config.yaml
num_hidden_layers: 11
positions: "learned"
qk_norm: false
attn_scale: 0.125
tie_word_embeddings: false
init_std_o: 0.0311
lr_head: 0.00343
schedule: "wsd"
decay_fraction: 0.752
decay_shape: "square"
batch_tokens: [16384, 32768]
doc_mask: false
train_tokens: 207200000
max_steps: 9150
MLP neurons of a small language model. Each row is named by its layer, matrix (up: input weights) and neuron, and shows model dimensions 0-127. Each number is 128 + 24 x the weight over its row's rms, rounded and kept within 0 to 255. Numbers have three digits each.
A block is one neuron, or neurons of one layer that tend to fire together. Before each block is what it responds to, as a language model described it from the Wikipedia text at the highest values.

Responds to: Final subword pieces that close a word split into fragments, mostly plural suffixes like -ies, -ers, -ents, -en, as in armies, members, parents.
L5.up36:152079130176152115107153084111121140160094122089129154123143188117129106126139131115129131101112140091092138121121156141130152144130146168109105089157140096178098145138115153150111137132159136165094135140150145127141127079125142139098114150152108120059125132154158149153120104143161136090137131124140157137120126140134088142101095148119121129108122115105103146074139144147145130130148
L5.up212:115137080116114131098134149171138120107093155091118123161141128089139127123161170135122111148117124230138122111092094117124151142115158138089080149122117113137107136155077138137141115114137137128133131164118138143162072116121112110144161135152124120158147117120135108179123111127077091144151143093143144163136126103106079133121131154141073139135129093114112124113136074120120135161157
L5.up426:126131102113150156117139141108071164100148094131080152143166126152157122155175170108149108181117132106105145147143115145120070130115153124136093149149085165156149133097129166117152143097127126128141069159165120129124099078122127155143102145131095131140144114140107132111114068150124136142120122144131120155172115121147091107147141169116092145154135139140125143092147110116100106113126
L5.up512:148121118092151127174123110124126144152154094148132147108104126111120124117121171164123135137114093123103117102115123148125099140136127146145127110134069151160160143161132108152110120099086130097128099124153121126134100138132121160130124127146140157119119107133122147179159114102119117123113174148154089116133113201078152139135106135144149116106102132087111096104180083078135147128114
L5.up577:130150140177123116121125135107144156140117104127102174135150128104128144148095120111121111108147126131114149113119148125116167114114134137135160147178088161110157104087179138113096120126097148081130097136165146186118120095139132115128129157151145137101137132141160121131106114175196085140116114154115135093104136118112144126156157179132113165134104104141132107120144123084080148164110
L5.up751:135124109149152176121149152141128149123119118155090121130151141156140120118176087114130091195107086140103128106110088118110147139137113178144143128139148131102165147184148105130126116145132125143102134162136114131123128156118148139106143126100122148120132147121128171133128118126111091117135141163172084147073151139147112099080143124105114060123098151141146132157183141114161121183124
L5.up792:116143089152108139106133114136177134107119152098110105108146118109135103148111116123093127147105124103160167125127143135120156113143137142111148134135089136117126140135079125161141061110108111089142171114113109164115147152118161143119102128122117181118126142122115170182143107157109135116143116116113100175143126116089119187130107102188132083123166128131148125146105150120122129119121
L5.up967:115128104140137092121163147182128154145155105166164118111095134118085133099119129116131140148139127100129124112148103137058146120140131148083160130125140135154130103120154096138066134107145138122129113135118110158142082129095158135132108121107143186134134112117103089111103098159190092139129112148129144158143162135083117141144160118130162132109104160099121124116149099104153145151123

Responds to: Final subword pieces that complete a common word broken into fragments, mostly adjectives and adverbs, such as e-arly, ever-y, relativ-ely, orig-inal, prev-ious.
L5.up275:127118133186127149121170158131106116190121125154140160147146138120122108174142146167117117183107142155154131115145141072138142129101148156097143130104150109118106111115108114111152106086150114137118148124125084139144120177169097138190123149134124143107109131112111127101103110126143119080123134165118156147102130082113157116117127101135096102085149143111114144111139178103155137170162
L5.up333:119105083121152114111120116122167151093103081130090117171099115138101133104161151140185091105118089133164145079137134154112102113149107132131187159132125144137150141167118092157131104140100125102124176155122112118099152102125139125085167125158114166160126137135138150150137136100131124075109168118096136192098088135092134148107116136123123126100107135116161128138152124104138162124107
L5.up374:116080097155147088144168128122101156105125132159150163169099154159139095149135196114130124094164110113091094112097104158169089137121135140101148173078121131153137155124090102144110107103149131178112118126129162141147129148100112149103108090103097149152157088160140131093119125145131125110106162136153132120114098129118119097119172146158139141130124103158072139071112109105158144124168
L5.up592:136103108117136057113107153117140141149109152086144112106140148152154149099128116121142116122108093133104105129148146150107117112132094087117178177140117130163109089123137134116138103152136114124105150124091148162131129127085166140171132112101101127165121154157080159113085155114149142119149149132152127140110114102182137186149107109167117138135176141131121116076126139104146149120149
L5.up628:099148112107142129109146145093126126127153169115109074203124136109101101146105129092123157111128109115145134141082134124117109120140134105170167121129154125166105144139133091127153115080132140167098109076090138094100073110107115141099134134134139150116149141110108131123080133140114078121123136143173155151182162132115162077113131110147110133156172136130161172117132151133140156122074
L5.up677:137140076104109143144139160124160161080135144170135117108142103118103153123116112119136100157143144122128100128090171105130098124131099123116153107091101141113072139148141095141123110150130126117141132097129128086124097128164134120149130149124148136104131139055123143097141083153120140090110172105127152157091094087138159103109163156188153104141118095105141175174101172108112139132144
L5.up704:131121118126115096124134121079105131125121152160167142120165152108146100106124108145106131143109097134141112103131103093124117126096144128151127095113135134110100145119137151152144171113123123183083127124143140120148134126095136143121112132112128136098098162112140162148094158129126164159129129145137142147088078142147125091137114130153136138128158079171108136094137120122114139120151
L5.up854:134127113124079150099116149141095118086096138147144124125143111108146130082152119120132143142125114096133107112144144115126167133126125164123130148106099147115085135161112125147147091116108134153176157114151124082134118107121134129137132090157110186104144166102110147055097092126145124101125163170160117140123167123125121093143141087121119108099135143152144100133131116121107155091136

Responds to: Mostly the final word-piece of compass adjectives (eastern, western, northern, southwestern), plus weaker hits on other word endings and place-name words like United, South.
L8.up333:129095089158126125123131133151111139132111122135163157123159127112076111172148127124130133151125083085116116083160148155112157179110174141138146152168136122116120155134099114172121120101133152174162076135094137147078135154110098124107083123146117098142159121117110138110109100137139131142153117145121110091165138165117112125156104137134169118130111114137091145099104163154112097153129
L8.up385:124147113156136133106156141101131154146148163111153086138175115150107081089098121126156146160129126105132093134148110114132165146126146114128140158118129106123166124132128163129112135130104137145101157131149146102136092121122111134099121127124084129133087096106105118135121111090158111139116127146116175136113118160114136103182146143122139123199153094131168137093141094135132153183073

Responds to: Final pieces of split direction or region adjectives in geographic text, e.g. the n of souther-n, ral of cent-ral, ast of Southe-ast; weaker on other word fragments.
L5.up47:126164137138160162109131107104108164128125154113141145145143174128131113139190119153115121175064155131104080120129122092162163140102117083119111110105128078147147163148134132134159120100110127045169166150127111140120161167130140112121114139103109141085143139093100105113126108105113145115078130167152117163137106111149098126120130144118094153165117125081126111116089134144132137141119
L5.up72:119141129147137135168126107159102144101088147121115124124147149137150190203153113116134139143146147142105117174112128143077133158045134145125174126103112172127134143164143152140124088157108106081166152109170116162132137130089106120118129152115153124151100169096110119099156159136139091169137122105109145099101128157166111107133121132158080143095151087147100130120098144121114103108140
L5.up483:159087121094177150097156130130109126105075110136131102083156160137126112111132088127087136117109156070168079129145146102129122170128100130167108138105103074139125142146131083191121135153105187146148147180114166121116127138094110153140122108140126111162141157162124102106141123134107108133121127148115146124141131153114101078146164151099179140139161108155113103075113147114113120083156
L5.up530:127117110153137127132119087099097127107128178141130147143134153164138086105117091122143110143179138172118120138109166106151117159142084155159147095146185126138143128123134147135128102093158079121139153120165143105152175122154127139124116140120119110149138126114133150155158151051140139128138145192108101156115104108146121065151132145121100127142137122171091093125111062126132120128157
L5.up630:155120112074101115158155097104157137084173137153095128099139141118115149142138126090131083113106083116145142139114158112139126134143055114100055112100134143132156138142139095137074171152115114152135162141098125093133169111134150109123098123161139088113135148136131144100129148109140122153134121139149089139160116129112103109159121181121124128148084117115117104112166139148133161137139
L5.up728:138132080157129109144126129122114137151144093118169111146132160144116155168117131132090103125144095118158135160124089162169134123145127142124146122126120123120117135123144115175135112125126113107180129148119144099147128098151124104155144144089096124129125138105124114091092135066158109130127182139129158117148102145103112137118142146183125143115132116119116088086137047102126111154153
L5.up739:166107124156152143120167113095118143151131093136094136099122149114137163120198139137142094091103166142101091195160117088113130146101093146142076148097114157119081093105160109137113117159131089085113132106099126123104182105098101150148144089184119156138136128160162107112139157179144151123091112142143138158097130155073157123126128120139146127138131121136135111105170146127098152132154
L5.up970:122131083109094117135155110097131166128142134142150154103121165162105120163125129127140143110109134111143111138127146157109130139126084110113108100162139147139093116106163108127112111115146107115164109099166124098127118099120123164125115137076123109125119122115133190073160100107115130151155166134124101149106128113169113138076100124157120123121121118110149071116169114092146175173127

Responds to: Number words, often split mid-word, after "the" or before a noun: thir|d, fif|th, four|th, first, second, two, three; sometimes determiners like their, other.
L7.up593:120149109148103106130163105149118134129107139187132108121180157095109126121152121126161148140152133129117131164155126128167162098170150169122165125160121159122116170153141146143125095100116120142112150169146152125095134132143145147109134129123124114111146170132127127082101133137112178145112138094114174148154116103103132119148143127161106127154085097133104069094108091144123170076191
L7.up711:179086145163130097117166104142129143109145120086133137114138121147050135120169111146148133139149101162152076131120111133154130137119075153181128143137098140155095149098093126148107110081125127181109128113127164170142097096139135133107108164126123112158171143129151129097085130136120106106110142127126150124147122138135160127124158155143160135126116141158100093126118128147110153143134
L7.up760:129114114138106126120111161133121115137136133150144136105132195105118104137171137135115091099113133184161104113131129134120165128159117146146165122170122142128103169157183096112120130106112126120121160084095127126162133097092101139101159092174116103136152172127130186121083125145133124112127144128099095087154113122107114126150153124134131123156115127099090110121154113140145152124160
L7.up901:128180143148113109098182124121127121103154122097164159119185111168083105140146062126133126117113107151159138162137093088161119144111153109156143128096121113135105160110145144138140095134078137123137133115118139164115136093085113159126095156164101144143133110105121104115086101172147094119118124129122124101111128129148125115105109105167138125159139143132135151106095120106117139131157

Responds to: Final subword pieces ending a multi-token word, mostly plural suffixes like -s, -ers, -es, -en, e.g. Representatives, Women, Rangers, immigrants.
L7.up463:187145123118127175136170090123077179113134091133153093153160138080114108167154134158109125103120103126097139132094125127155130121122141131138185159087156159172103152126119074141117114121111182139163141149149111135121134127127103139151160095143104134128153159146091123149157108140137163122083120096133117107103140158128104121123121109100098140177147162151098140118146107092122146159130
L7.up545:123093151124185156109126118152140155149124108179122128105162146149114107138121149112112097124110081121112142129091112132102128144093163129110141152115124141161188099138135128103102135104123109143132103114150123135167130118089179135176122130133124098116153150121174121161142104173119111109143126154095126155166153165160153127119133166125117118161187141114103099144069097167134153129173
L7.up684:109118103113110104088168133149113120124159126167142145151137119105140118106133123167082102142139098167115122090169132165121090106160081110183085129104084173148112170124095161127095151127125179101160120134129167097126090105121130101130146088168123119114119103146113137130127106168166148092156150123163136140133149153121155121147116162114146155144147132157112159131145121112124125121132
L7.up767:122106160115124191119158155135160150107117123123101164122140116105085176159129160101120103117090119105100150090139140100107130126121109106121118098151120150187136119149125156125090136124117096165122116162124130138069125121140125114120142126142142118122097106132111110136130115130096102113125128135160165149131126176106114154147133120183146107146174080130106118092177089112165122179143

Responds to: Plural endings split off as a separate token from a noun stem, such as s, es, ies, ers (sound-s, villag-es, propert-ies), sometimes closing === section headings.
L8.up540:127116085137117110146148137162119140110135139139112167124128143098122107165122156145147115119093057105117122130119098046141131108097097127107134142114148130140112139125106107142100148105084106116162086137131095135147101094132149127154126149139113142141111093144140127127146120129111082169109143147154151092139180096114099141125160138097130083151159120084100106166134132112156130129101
L8.up716:160081098141142136134161145122098149083126117113095140131160130151165103131138131168144080164097156111100145110158115081122102145125107150123156155108073134156133123113097134144110117127166088133132089093123125134088082113119114047169117129149114180133103135122147130128132077157128139152132105099126135145122124127141134130080144147113150138139125142112110151159170123114116125142127

Responds to: Possessives and word-final suffixes that complete a determiner or modifier right before a head noun, e.g. his, 's, bigg-est, short-liv-ed, loc-al.
L8.up301:113134092117137129135152161137099148133132155174145122144142131111121108126098112103166151129145129085136125102115116080155095122110160134158159162120109094103160126175144114148107078119125094120100127115143141171141147095138125204127126159111156099085155107130098155099094132140143094162113143159134136128092128131107163105114166097130121138137176135115140126111156160129108128186125
L8.up759:135125098131123124151128158123105126124155148112107122135175169137132104134166126102154117087127128069174101124150065126098114142127145120108151154132143153073156178126148140111136099149139166132136109133155123146119152105138129126101143124086151108103155093106127128130144127109123117115117155121129109127141138140177090087106097137126147110128179133171102117132112146130126109172150

Responds to: Fires on word-piece fragments completing common words before a suffix (uncert-ain, equ-al, espec-ial-ly), and on ordinals after "the" (first, second).
L7.up145:145169133140120152096131122123074111100110117136177159102097148104157099096131148124063099144099166177110103106113066132159148148103166133091116122099128132131134108133142115145089149115084096142165193125131122147127160142113141132146110104169096100113114120167116111153160097146101098180123114112132143121157184146141126138167142150123130114154100103089115116112161130099117173141124
L7.up655:127133114162092113137134163105121169145105127118129141129167160139121135123114111140141152094124147095159151167144133153124144141137125116151102101113106102106125136083163121124130119139135179156127159120137151100166130071117146154108156152146107114111123133111139114087124100107145158127182123119127124143150124149130126100130155123153181143112141101162114121141157082130164122097110
L7.up913:139102173118128096154145083107119100182133149138149131076116148126143128149140140117117091138142107131139124145156171162124120130144138161109117113107111091141096141111074144127138117105057175163154162106098125125104109139133074152103094116143094084140136142127103103087144080128135116101120157124083139125135126142096100129112146154131152146075140102118113111125090110135125129106114
L7.up947:125149118114139109108133160164106113138135114137143119119125116213089113104108128077091113151098080102120134108166143120134135105121130115169111071114105097161105130160117122101183152147105113191151118156129151115134114119127116146107127166181142140133124158100108112119148131107102116146117128152132134162144154127105126118119076106096110122124084146131129120088126140113139117113135